Part of a small language model's weights.
Size: 9 layers, width 256, MLP 1024 GELU, 7.63M parameters.
Training: a variant of Muon for these matrices, 368M tokens, 12733 steps.
MLP neurons of a small language model. Each row is named by its layer, matrix (down: output weights) and neuron, and shows model dimensions 160-255. Each number is 128 + 32 x the weight over its row's rms, rounded and kept within 0 to 255.
A block is one neuron, or neurons of one layer that tend to fire together. After each block is what it responds to, as a language model described it from the Wikipedia text at the highest values.

L5.down5 [159 141 111  96 154 125  95 101 126  86  62 174 117  92 136  63 106 115  81 121 143 131 136 109 113 212 128 144 158 142  88 181 137  89 112 125 104 140 113 176 119 118 144 130  99 159  97 108 135 114 133 171  92 191 165 128 117  86  79 126 101 177 161  83 115  83 103  91 111 158 124 108 187 142 101 167 198  89  94  79 135 130 128 137 116 124 135 133 130 148  93 122  83 149 150  85]
L5.down86 [136  81 130  80 156 136 107 115 116 136 113 155 162 137 106 141 144 142 144 106  62 129 160 170 164 150  87 147 164 143 112 131 173 166 164  72 109 114 160 113 124 145 118 139 133 109 128  98 116 101 144 135 128 136 172  89  73 135 147 137  69 146 115 210 103 178 106 106 143 142 159 120 104 120 113 104 149 134 143 121 121 122 106 120 133 102  60 127 135 142 133 198 107  96 120 100]
L5.down144 [132 158  93 198  85  95 145  88 143 132 117 118  61 160  98  79 101  91 128 154 147 165 123 128 121  94 125 128 129 133 177 136 136  97 100 152  91 108 138  57 124 143 132 166 157 109  55 116  97 126 124 152 132 108 145 168 102 108 163 140 142  59 155 170 124  97  86 165 164 140 156 100 132  51 110 216 152 127 170 199 126 187 132 144 107 220 168 176 115 145 106  76 101 157  76  78]
L5.down161 [124 163  98 104 197 127 134 109  91 133 181 159 120 121 128 184 121 173 135  72 133 127 140 195 166 111 184 115 189 166  95 181  98 165 124  60 180 106 157 116 167 145 152 155 112 128 159 141 148 134  99 128 120 107 167 187 124  99 115 151  81 116 164 131 166  96 143 102 112 129 203 142 103 132 111 143 138 175 219 107 183 155 140 163 127 156  97 145 110 125 121 122 160 128 103  17]
L5.down573 [149 204 154 138 181 103 139 145 105 139 178 117 125  89 134  77 108 114 189 160 125 131  94 148  93 180 122 125 166 142 107 145 111  97 118 130 229 120 132 123  58 119 107 122 110 176 120  79 153 136 138  97 139 109 118 124 129 135 148  75 136 131 166 112 130  95  96  91 124  50 141 141 148  99 165 163 143 147 157  58 130 139 130 158  88 120 156 123 135 159 118 121  92 141 113 115]
L5.down574 [155 159 146  77 143 175 124  84 145 115 170 126 144 124 143 120  89 160  81  96  86 188  87 126  69 127 147 138 175  75 121 106 124 121  86 172 210 171 143 151 104 142 118 144 119 170  99 110 133 172 157 196 170 129 128  92  78 126 102 103  90 172 194 102  79 175 104  95 104 135 116 141  75 139 136 127 159 131 144 104 107 105 114 132 114 107 118 141 144 206  87 116 125 108  96 120]
L5.down598 [109 101 179 139 172 120 105 160 125 139 110 137 163  99 134 104  89 106 205 125 135 134 133 144  84 133 147  68 161 123 103 121 146 149 167 160 111  38 153 162 132 124 149 138 110 187  85 136 139 149 152 116 181 101 171 104 133 111 145 180 141 144 157 122 139 109 168  86 113 125 118 125  75 158 120 100 123 162 105  95 185  66 110 157 133 104  89 153 164 107 108 109  62 158 140 107]
L5.down625 [158 137 175  90  87 128 151  87 121 122 180 172 101  90 104 186 166 137 172 180  93 102 146  95 104 130 119  87 118  67 185  81 110 149 127 111 170 116 152  86 124 122 172  47  89 175 150 135 144 121 114 121 110 110 106 173 125  91 175  53 152 134 110  97 139 108  69  91  89 137 144 109 150 151  95 138 135 105 129 110 201  81 140 167  88 177 166 156 137 164 163 129 125 144 103 160]
L5.down686 [151  67 117 128 121 107 121 113  77 114 112  81  97  98 153  73  80 105 151 156 140  89 162  89 122  99 141 143 155 151  88 151 107 204 131 166  91 122 204 110 137 119 171  74 160 153 125 131 175 152 181 134 112 116 144 135 135 142 123 152 173  85 130 162 129 148 137  89 154 129 128 227 111 124 123 152 157 120 127  97  90 168 113 145 173  91 117 140 119 130 114  69 162 155 170 132]
L5.down760 [120  78  95  83  95 162 113 159 118  93 111  86 115 146  90 157 121 150 134 137  99 100 107 192  78 131 178 108 129 129 106 175 119  86 129 132 157 158 121 111 110 110 200  82  42 171 110 139 165  95 120 164 156 147 189 146  92 102 107 158 155 101 180  49 108 102 115  66 180 120  92  88 138  72 105 170 179 112 156 117 136 135 140 167 136 122 159 105 102 120  92 125 138 130 120 119]
L5.down805 [141 123 126 158 201  51 167  78 138 128 112 163 130 152 112  82 112 156 155 141 190 109  66  81  61 158 154 177 129 131 113  96 132 169 135 158 140 113 124  65 104 145 146 125  91 149  69  52 154 111 161 164 105 174 145  68 169 127 162 138 127 103 133 152 162 130 105 155 139  92 140 118 103 216 174 161  91 166 161 127 105 147 129 134 105 146 122 102 113 118  72 126 120  65 146  93]
L5.down813 [129 157 127  96 176 136  78 108 110 151 173 105 118 112 105 107 120 133 142  85  94 194 159 118  67 118 164 121 112 102 134 142 149 142 134 143  70 127 146 154  63  53 130  91 126 135 185  89 191 144 159 112 142 150  99  78  90 104 129 121 154 164 128  95  81 161  43 122  79 117  63  99 120 125 110 131 114 118 101 107 143  79  95  95 138 126 108  79  81 117 162  76 136 142 141 126]
L5.down867 [ 94  99  76 114 131 159 143  83 117 168 148 158 110 138 154 181 117 158 127 101 129  76 130  78 171 143 154 120 148 138  84 220  78 138 133 152  92  87 169 110 130 151 115 124 139 105 147  72 169 126 162 131  59  78 137 185 101 165 153  88  90  85 148 147 116 115 179 149 156 122 121 135 146  88 115 147 136  92  92 159 107  85 158 184 166 119 132 110  82 114 143 139 177 145 139 102]
L5.down885 [ 79 135 119  86 178 131 100 136 134 112 146 134 103 136 131 182  67 166 173 156 162 141 149 114 136 136 188 145 144 159 177 105  95 111 109 173 132 102 144 100 110 104 144 136 153 185  88  93 111 115 175 141 154 109 171 104 143 156 177 122 116 117 171 143 176 112 105 157 161 147 204 123  78 130  91 165 159 112 112  88 152  63 138 126 143  45 118  94  73 146  91  87 116 116 121 125]
L5.down964 [115 114 181 130 148 154 161 183  54 131 143 103  77 120 103  96  85 137 107 117  98 204 107 139 171  86 171 179 151 119 127  98 124 156 108 117  94 157 104 118 105 104 101 108 114 133 106  73 137 132 104 157 196 100 150 101 126 128 115 132 104  82 127 105 162 147 120 103 120  87 122 173 155 169 115 115 159  94 152 145 120 139 102 127 189 154  98 130  56 131 167  99 101 150 145 119]
L5.down978 [134 104 125 128 139 135 154 128 146  99  84 103 138 122  85 153 155 142 148 118 107 124 125 140 174 167 133 153 144  95 103  92 125 142 160 198 138  85 170 117  87 133 112 134 101 124  70 131 102 142  85 147 142 147 100 145 148 189 110 145  94 122 103  77 123  55  82 135 144 146 118 121 124  98  85 121  93 170 128 121 131 134 155 120 142 110 160  86 164 104 158 118 107 138  53 123]
Single initial consonant pieces, mostly p or f, that start a word split into several tokens, as in p|laque, p|istols, F|riend, f|urther.

L3.down970 [126 106 162 145 183 126 141 115 120 163 243 123 127  85  63 118  82  95  46 111  97 142 147 114 166 152 152  94 130  50 132 109 148  94 112  87 118 118 105 102  61 133 102 101 121 127 157 142 128 147 145  82  82 115 108 154 102 133 178 105  85 173 101 107 173 103 128 128 106 148 144 123 117 113 159 191 113 123 107 111 119 111 129 129 127 108 125 131 196 104 120 142 142 135  73 155]
Words opening a time phrase or clause, such as before, after, in, when, until and since, mostly in biographical and historical prose.

L6.down14 [143 102 142 153 128 132 132 160 227 100 133 110 146 136 134 214 143  90 128 110 130 113 143 146 109 177  92 117 133 122 165 116 126 130 112 125 134 102 134  67 175 123 111 137 115 134 149 151  85 110 144 118 132 101 107 117 180 159 125 113 142 161 158 125 102 140 113 169 121 146 177 152 133  91 117 188 127 138  83 117  88  93 132  99 104 160 105 139 118 171 114 122  69  51 132 129]
L6.down206 [ 80 147 141 161 106 111 120 173 197 135 118 144 117  79 143 223 125 165  80 122 104 120 112 160 137 129 131 130  88 165  95 126 139 148 151  89 193 125 109 177  96 132 134 146 129 100  93  98 118 113 136 104 165  67 123 119 106  98 164 121 148 154 117  92 164  86 109 179 138 106 187 135 121 120 168 123  84 176  69 151 122 119 148 142 153 119 125 107 128 147 116 167 106 143 157 187]
L6.down474 [ 71  99 131 140  56 130 114 135 151 138 178 169 131 128 146 107 142 107 147 107  86 151 176 125  86 113 183 128 120 152  97 131  66 143  93 121 172 156 133 164 123 106 169  95 155 130 135 109 157 115 164 195 209 139 195 126 126 122 157 127  51 149 206 164 192  85 179 174 170 122  23  75 129 115  91 166 120 119 110 166 167 127 189  97 121 156 152 160 152 104  83 154 156 159 125 158]
L6.down744 [149 136 114 205  77 128 134 140 139 160 141 141  77 177  48 214 136 152 160 116 213 135 100 119  71 123 160 119 113 131 125 138 145 138 138  72 175 180 169 133 109  73  79 123 191 119 158 156 153 187 129 170 129 150 181 100  85 114 216 116 100 156 161 118 169  41 125 163 118 114  80 122 156 109 129 139  87 125 150 159 100 126 169 117 128 150 117 142 114  87 137 157 123 115 152 145]
Decimal points and thousands commas inside numbers, plus first digits of table figures, e.g. the dot in census percentages such as "6.7%" and "1" in "117,491".

L3.down774 [137 129 115  91 175 152 165  71  96 143 152 140 168 100  98 143 109 164  97 119 163 140  94 154  79 153 153  77 134  97 168 102 123 105  63 135 140 132 128  78  99 127 129 154  83 200  54 101  98 125 147 146  98 137 181 113 123 122 140 123 122 115 105 142 127  73 153  77 124  94 125  92 111 139 133 219 135 121 116 131 162 104 172 176 152 122 157 126 181  83 110 134 120 103 100 167]
First fragment of a longer word split into pieces, especially c/C, cent, th, ent, as in central, culture, thousands, Gentleman.

L3.down224 [149 185 106 244 118 143  84  99 118 161 137  82  80 158 113 135 122 117 105 138 110 100 117 150 129 163 165 123 124 121 173 158 125 126 129 121 135 156 151 151 127 117  88 100 126 154 163 172 157 135 162 155 102 163  88 193  52 178 120 120 168 127 116 128 162 134 108 111 164 116 103 124 142 161 168 156 131 133 124  92 134  84 114 147 165  93 131 139 147 150 177 176 147 163 191 129]
Space token right after a determiner or adjective, just before the noun it modifies, e.g. "large size", "first public museum", "Chinese car market".

L6.down452 [117 114 155 217 203  52 141 172 114 167 160 140 187 109 131  72 113 122 146 112 113 146 104  94 149 114 167 168 122  83  80 132  71 124 114 112 146 156 167 162  99 111 110  94 185 136  97 167 167 104 103 127 111 151 120 136  84 145 105 161 120 125  39 158 151 149 110 124 112 140 166 184  83 129  43  86 150  65 117 106 179 187  55  52 165 133  43 133 177 137 172 144  97 140 123 125]
L6.down738 [164 166 115 114 147 194 132 180 133 182 115 112 100 112 110 102 149 108 130 156  73 160 102 128 133 150 142 148 132 116 107  32 139 185 100 188 125  87 164  77 117  81  91 127 112 131  82 202 148 135 151 142 114 108 101 162 126 142 119 141 124 182 152  32 175 119 160 149 124 116 181 154 101 179  57 147  76  84 137 131 170 147 127 100 146 116 136 153 153 157 162 122 142  50 114 137]
L6.down856 [188 165 175 183 111  73 126  79 152 146  94 121 122  78  99 213 109 191 146  79 138 147 138 157 140 121 123 161 132 108  95 121 125 113 212  62 116  57 138 153 190 161 153  83 107 134  91 127 126  84 148 141 148  98 172 146 143 155 104  95  96 133 112 135 130 168  91  81 136 151 153 101  97 112 118 162  95 175 141 124  96 146 129 149 151 149 106 168 121 129 137 108 163 131 118  98]
L6.down869 [131 109 145 255 132 122 153 137  90 159 146  96  88 134  79 162 146 102 150 103 127  57 154 149 151 114 133 126 108 126 101  93 109 181 132  80 129  66 149 165 130 101  99 155 145 167 167 196 161  92 130 121 121 173 106 124  40 158 132 115 144 124 131 148 102  99 133 149 151  92 112 140 156  97 107  90 133 125 144 126 114 109 135 152 154 103 133 118 196 158 149 139 117 104 137 119]
A standalone space token in mid-sentence prose, often after function words like to, on, that, before a word continues: to| find, on| 99.3, how| important.

L5.down8 [131 113 121 172 164  29 106 168 106 128 126 142 142 160 140  93 106  93 175 111  72 100 154 146 128 122 104 174 178 146 134  92 126 121 127 146 118  92 169 121 138 121 121  88 122 147  91 181  95 120 130  90 135  65 119 184 140 106 129  66 148 152 138 146 128 188 138 162 140 122 143 124 145  55 101 140 147  64 155  96 171  80  50 139 133 101 184  68 132 159 124 139 144 105  93 109]
L5.down64 [141 103 122 120 181 143  99 134 126 122 189 115 158 179 180 181 166  95  81 140 153 134 145  88 124 182 145 158 160 195 148  60 130 116  97  66 123  75 107  78 154  96 156 154 156 128 167 102  77  45 193 121  85 115 152 141 139 179 115 148  94 108  99 139  92 140 162 152  86 146  75 133 119  97  93 133  91 182 124  97 111 113  93 111  87 191 139  78 123 131  98 145  87 134 153  76]
L5.down117 [140  97 101 255 139 162 124 122 139 112 132 113 109 126 112  49 114  72 131  73 133 151 159 116 187  90 103 131  89 119 168 104 142 104 142 132 153 144 150 139 155 155 140 114 166 185 166 132 137 154 193 114 171 132 177 195  79 139 132  95 121 168 146 111 154 149 178  65  57 100  77 169 152 165 211 129 112 112 107 118 167 125 113  86 175 115 111 127 136 109 118  75 131 128 125 159]
L5.down145 [110  76 106 138 156 102 151 147 144 113 145  63 154 159 131 107 133 107  89 140 172 129 133  88  67 127 147 100 113 105  93 136 123 132 172 126 111 108 113 153 143 174 107 124  82 101 148 140 101 146 142 110 133  89  98 106 175 139 146 124 134 126 172 111 113 165 150 116 119 135 113 141 173 176 109 149 108  95 180 102 142  77 111  91 101 172 149 204  89  92 121 171  79 170 123  71]
L5.down146 [ 90 145 135 223  97 126 138 158 145 148  93 134 119 128 100 107 145 115 115 142  96 106  98 144 168 173 142 150  18 172 169 172 107  65 157  85 122 109 168 106 198  84 131 142 140 102 131  95 133 148 174  60 111 146  70 173 134 134 117 141 138  57 132 158 105 124 128 105 150  98 145 129 141 111 135 166 202 122 109 140 123 110 112 163 180 122 158 116 148 108 127 117  96 176 153 135]
L5.down219 [133 135  89 143 152 156 110 163  91 168 207  60  97 104 154 151 134 138 142 170  71 147 205 157 154 154 163 167 127 135 142 143 131  88  89  86 105  98 152 117 152 188 109 175 126 136 116  95 139 131 127 105  79 127 133 118 136 244 158 167 152 149 154 124  78 124 145 147  56  65  83 194 163 106 158 102  84 151 127 135 124 106 109 140 117 188  89  93  81 144  90  78 117 140 119 142]
L5.down300 [211 186 112 149 196 107 104 135 113 155 200 136 143 125 119 159 107 102  91 158 181  72 152 130  91 126 107  75  84 129 115 104 135 170 134 153 169  98 119 120  85 151 123 127 189 121  89 108 105 167 160 163 144 147 125 177 101 115 156 136 133 151 123 150  93 147  45 142 153 111  92 132 125 131  95 162 135 172 136 144 115 100 110 105  63  92 141  56 177 184 120 121 217 150 104 101]
L5.down364 [166 129  79 255 151 158  98  71 124 149 185 142  85 136 108 126 134 109 126 128 160 124 120  90 137 137 112 140 102 126 126 149 126 207 118 187 146 136 121 120 132 149 173 131 116 129 157  72 166  97 155  79 165 157 103 138  61 115 126 142 136 121 109 136 138 109 191 122 105 111  34 161 111 144 171 122 177 123  92  96  97 117 141 101 102 102 124 126 149 139 180 121  97 107 148  49]
L5.down464 [ 83  92 109 143  77 154 169 113  15 130 142 153 105 139 117 166 109 155  96 110  72  98 120 137 115 125 186 146 141 116 128 143 112 158 148 147 167 159 122 118 158 121 127 130 153 154  51 106 121 116 175 117 139 203 112 149  98 138 102 115 145  97  91 111 182 126 138  69 162 102 154  87 141  83 120 108 133 182 166 155 125 112 107  94 142 142 146 107 121 138 150 163 137 129  88 124]
L5.down487 [115 137 121 143 141 146 154 125 163 161 120 156 112 139 133 134 138 142 211 174 165 121 143 109 122 172 169 138 128 123 147 101 105  79 178  74 124 162 173  96 144  87 140  60  86 106 127 121 124 125 123 115  69 173 187 136 214 160 115 116  77 149 106 102 115 151 168  98 125  91 139 128 132 196 110  91 108 113 117 112 144  63 124 117 139 153  87 139  70   2 126 108 146 135 177 173]
L5.down603 [157 181 120 144 131 115 142 107 113 118 123 117 113 141 105 108 122 134  60 117 126 153 127 105 105 141 125  92 137 157 162 169 128 165 166 190 159 129 144 124  79 121 108  94 148 140 109  99  77  82 117 147 102 106 163 120  89 120 114 131  69 123 203 133 136 146  93 110 168 133 141  74 118 130 132  97 152 172 137  69  99 144 135  78 110 186 128 197 128 128 107 145 128  93 114 189]
L5.down631 [181 181 114 112 128  99  94 102 133  66 127  59 156  83  92 116  98 161 117 130 113 120 138 181 123  64 181 116  85  69 115 136 101 151 122  76  61 103  92  92 169 139 148 111 152 136 178 118  86  59  62 176 139  87 156 157 140 147  90  94 130 174 131 109  73  93 105  94 126 137 145 184 163 106 178 114 110 157 124 122 150 125 110 133 166 129 162 147 130 154 157 130  85 159 138 109]
L5.down658 [190 120 137 182 108 112 156 161 163 132 105 118  81  97 160 128 170  91 205  84 118 107 125 130  67  98 127 134 127 114 125  71 108 172 205 101 125 131  93 123  99  43 149 150 145 114 114 110  62 101 146 143 217 108 110 136  99 118 114  64 143 146 165 131 176 161 136 127 111 159 143 136 135  83 201 107 147 135 157 125 167 138 119 159 162  94 156 148 102 116 129 143 134  90 118 153]
L5.down747 [ 64 128 118 163 121 158 128 175  84 148  99 131 158 155 128 112 200 133 132 158 144 214  74 105 142 157 140 163 152 135 119 114 120 152 114 131 136  92 137  67 156 107 150 109 133  47 158 132 112 136 160 128 100 156  82 165  92 137 114 177 128  96  79 152 191 129 170 106 161 145  88  81  90 140 166  87 113 130 113 124  97 156 180 151 176  64 116  97 126 128 141 153 159 161  82 100]
L5.down822 [160 135 101 115 109  38 108  99 165 131 148 116 136 125 134 112 156 129 139 188 155 108 146 120  76 133  84  98 159 116 126 128 147 145 101 119  79 145 153  88  87 155  86 140 142 145  96 137 138  99 151 163 128 145 146 106 156 105 178 107 158 109 125 164 138 114  80 127 141 180 130 126 104 153 111 160 150 151 159 110 159 157  91 158 136 110 112 132 150  52 150 118 142 144  99 176]
L5.down984 [107 150 152 182  80 153  94 140 167 170 118 125 178  36 192 150 116 233 168 174 135 101  92  76 116 193 119 151  96  87  80 104 100 158 139  95 128 152 134 123 150 106 114 151 132 129 128 146 132  97 114 114 108 159 125 101  93 126 204 111  82 136 101 145 145  76 146 139 134 129 152 117  87 128 117 120 168 102 184 130 128 151 195 153 119  87 123  99 140 105 128 135 139 153 140 150]
Standalone space tokens split from the next word, mostly before sentence-opening After or biography words like aged, born, General; also first-name pieces.

L5.down49 [163 136 115 193 180 145 126 135 145 125 119 158  79 108  84 163 183  83 119 124 181 172 118  96 155 137 114 125 140 143 156 186 133 158 112 124 155  87 149 121  72 187 168 126 105 122 221 115  97 137 127  54 162  96 146 125  98 144 136 139 116 125 169 159  97 145  77  84 130 138 149 140 110  99 144  94 104  71 135 225  90 132 132 144 116 240 120  90 114 160 106 186 118 112  97 112]
L5.down85 [112 101  98 144  88 137 105 149 140  83 106  88 174 121 147 255 152 130 113 119 143 124  95 121 102 129 124  99  64 185  98 162  98 107  97 117 188 156 127 171 149  95 109 131 150 151 174 105 154 118 153 136 164 102 144 116 100 142 113 138  82 155 137 205 117  67 153  90 158 144 111 135 135  60 138 185 121 138 140 149 144 151 160 172 141 186 171  70 101  84 173  81  84 166 119 116]
L5.down114 [ 85 172 120 132 196 122 138 122 130 109 141 149 160 119 145 175 182 127 145 124 143  68 154 108 143  97 119  92 131 148 137 129 134 174 111 115 126 106 177 144  89 105 103 105  91 166 137 145 156 180 154 162 163 113 108 149 150 145  84  99 153 111 160 123  94 121 127 141 192  54 121  72 151 106  86  69 135 108 168 161  93 184 180 154 126 146 147 143 132 140 183  89 153  81 107 142]
L5.down182 [100 143 146 102 146 163 196  68  75 150  92 155 131 144 100 193 125  88 199 138 127 143  55 136 190 145 147 107 121 112 106 101 179 189  92 150 131 155 114 113 115 166  48 161  88 135 170 156 138 109 100 143  68 106 104 143 121 106 150 123 143 150 121 149 195  64 145 150 136 134 151  76 142  89 104 116 112 128 130  95 144 109 138 169 155 110  74 136 117 136 162 118 146 127 145 120]
L5.down187 [136 151 169 124 139 112 107  71 186 114 173 141 151  37 123 104 159 101 108 103 137 129 118 111 218 143 111 160  50 156  97 158 158 109 131 179 164  79  57 111 153 101 145 173 155 130 126 138 143 143 121 183 104  95 157 132 200 113 130  91  31 157 130 167 117 128  98 133 122  84 131 128  90 137 102 121 154 155 129 102 128 156  96  73 127 124 135 131 133 110 124 126 119 147  79 178]
L5.down242 [161 148 105 174 135  96 213 165 125 108 134 126 119 139 130 247 172 133 155 123 170  84 173 114  88 110 179 140 150 135 184 121  86 113 145  49 170  80  79 140 135 147 132 157 115 118  82 109 165 157 150 149 145 124 160 132 112 168  93 141 134  82 110 121 129 156  90 107 100 102 158 138  99 108  82 157 135  94 148 110 132 148 157  88  86  77 135  98  83 145 164 128 110 157  99 143]
L5.down277 [128 107  84 133 156  67 141  50  92 107 109 105 140 174  75 189 134 134 146 112  89 148 123 137 158 111 126  94 164  89 171 106 134  99  54  76  87 124  95 130 154 117  64 131 105  99 106 104 100 132 142 127 115 111 116 148 123 134 170  53  95 121  88  97 123  71 159 143 143 181 165 125 163 134 190 132 141 195 170 134 145 113 119  96 157 167 161 162 137 112 166  87 108 134 156 117]
L5.down301 [129 212 153 154 141  97 129 167 103 108 147 134 238 153  90  96 146 124 124 100 101  76 141 125 123 219 101  89  74  97 170  80  98 129 162 127 118 112 129 145 121 180 171  87 140 100 134 155 111 134 194 156  59  82 124 141  62 155 175 112  62 107 166 190 136  85 132  93 178 120 172 130 104 126  88 162 120 148 160 102 109 110 121 154 172 115 142 127 137 144 135 135  89  89 116  98]
L5.down317 [122 110  90 125 117 166 116 169 101  86 197 153  78 137 116 120 136 100 118 113  94 177 171 109 131 149 129 165  71 167  68 129 104 118 111 166 146 147  70 106 135 165 104 126 153 120 166 179 164 140  92  79 142 141 131 151 118 146 156  82 193 150 128 138 119 101 119 102 111 125  94 176 143  64 128 218 157 124 116 183 163 133 133 127 114 149  84 102 121 142  68  65 155 176 162 131]
L5.down371 [116 114  40 130 115 105  99 171 167 156 165 161 151 120 103 211 162 142 176 137 178  89 158  91 110 110 100 130 140 174  91  95  93 110  80  52 152 111 142 112 139 115 150 161 146 101 111  89 141  92 120 151 159  63 137 122 136 145 153 165 144 140  61  89 114 147 107 111 145 158 153 108 142 191 152 119  98 116 149  52  82 161 137  71  85  72 143 157 135  86 155 114  80 154 147 115]
L5.down377 [167 144 144  89 160 194  96 164 191  99 119 150 142 140 124  70 141  91  86 104  75 158 101 116 134  95  71 169 141 107 137 155 145 107 132 100  97 143  91 102  92  81  76 120 144 105 132  80 162  95 114 101 107 141 167 184 110 150 103 165 171 136 115 133  97  77 120  96 149  92 120 134 124  94 142 127  89 115 160 124 177 114 118 123  89 125 125 162 119 101 153 122  66  98 112 141]
L5.down460 [129 145 132  82 139 100 119  87 167 152 113 185 140 117 116  21 155  96 141 122 182 178 131 148 122 142 138 164  93  47  77 160 162  94 128 106 104  76  85  82 170 110  63 196 149 135 160 148 146 116 121  98 125 128 147 153 158 154 157 102 124 185  80 106 170 131 132  94 134 100  86 121 131  84 155 134  96 116 125 146 134 115 185 164 126 148  42 149 121 148 140 140  72 130 202  78]
L5.down495 [139  62 111 170 117  63 141 116  93 131 153 113 161 127  99 109 162 131 186 136 131 154  45 180 176 120 135 100 119 107 159 146 140 122 197 106 164 133 138 117 157 131 132 178  75 183 139 147 153 120 137 123  84 146 144  64  96 143 126 118 118  80  82 133 100 175 133 122 123 111 169 109 139  98 134 169  84 138  58 187 193 120 103 140 211 119 106  95  36  86 127 169 104 123 139 148]
L5.down516 [148 148  89 147 166  81 128  99 178  68 128 114 145 202 126 128 116 136 164 106  80 184 102  96 160 131 119 143 106  97  67 106 156 113 112 174 123  80 121 138 151 129 113  67 156 131 170 134 199 156  93 120 184 106 147  98 145 106 101 127 162 132 153 191 115 177 133  94 198 129 118 135 124 123 117 170 132 149  67 140 128 126  67  97 138 118 132 169 160 139 128 111 115 132 118 131]
L5.down710 [139  75  60 171 169 170 117 147 113 159 108 135  65 111 105 197 128  71 139 113 131 133  52 143 175 130 138 119 103 115 145 148 158 148 123 148 143 159 113  75 114 122 139  86 122 174 162 144 172 148  85  74 134 116 114 173 144  91 155  92 157 122 111 143 112 187 149  90 151 152 163 138 113 102 166 101 121 137 143 141 185 128 111 191 144 172 131 146 121  83 118 140 102 149 119 136]
L5.down804 [ 84 133 156 178 161 137  63 118 113 126 142 107 164  63 127 126 123 140 183 147 111 109 105 103 103 107 170 164 162  98 155 165  65 125  97  82 164 120 101 112 135 130 107 174  99 174  89 132 152  50 172 118 113 116 115 117  93  99 134 124  65 137 180  95 138 190  89 102 149 153 143 136  97 132  73 127 182 159 105 153 122 121 126 153 118  97  68 114 111  82 146 121 186 130  56  84]
Sentence-opening or mid-sentence words that begin a time phrase, such as After, On (a date), before, prior to; more weakly, commas, periods and dashes inside numbers and table cells.

L6.down126 [101 129  75  87 132 132 207 179  99  69 105 112  87 112 120 148 104 142 100 126 120  95  70 122 128 135 175 207  88  91 123 122 118 188 191 131 101 149 117 166  95  98  62 173 124 123 121  95 129  92 166 172 102 139 141 120 146 130 152 109 114 146 132 134 145 116  88  88 166 145 142 139  84 131  98 159 131 149 102 126 132 115 125 144 160 108 115  81 118 188 132  85 121 109 178 122]
L6.down322 [172 122 116 122 152 132 132 179  84 141  98 176 117 136 132 203 129  72 130 130 153 118 124 118 102 112 152 111 111 148 153  92 168 170 106 167 168 176  95 156 191 137 128 163  88  65 115 161 187 124 141 175 120 127 160 109 142 115 201 113 130 143  83 132  97 162 108 148 151 133 189 131 116 107 119 139 141 140 133 155 148 115 118 119 121 118 101 152 110 159 115 110 123 159  89 133]
L6.down626 [120  99  99 131 137 144 143 138 128 155  59 173 110 138 116 171 192 106 165  99 116 112  88 197 107 129 128  84 134 105 162 207 118 201 167 109  70  98  79 130 178 176  74 129 138  40  90 123 131 115  86 151  79 143 118 169 157 188 150 108 162 135 120  76 130 113 120 127 157 228 145 110 127  99 153  76 140  86 143  94 126 114 104 123 142  85 174 123 161 101 173  78 112 149 156 104]
L6.down841 [134 121  74 114 119 165 137 140 153 162 108 224 163 104 171 144 113 116 125  80 143 202 137 150 106 144  93 182 114  83 105 192 133 124 120 114  88 165 125 145 135 101 149 187 146 158 106  77 129 155 149 124 124 165 136 128 149 108 110 158 178 133 128  83 204 141 137 109 157 188  90 191  86 142 100 124 145 151 165 155  73 115  90 140 179 104 138 118  97  81 126 130 140 130 102  94]
Single-letter capital word pieces, mostly P, B or K, that begin a split proper noun or acronym, as in P|hiladelphia, P|utin, B|lyton.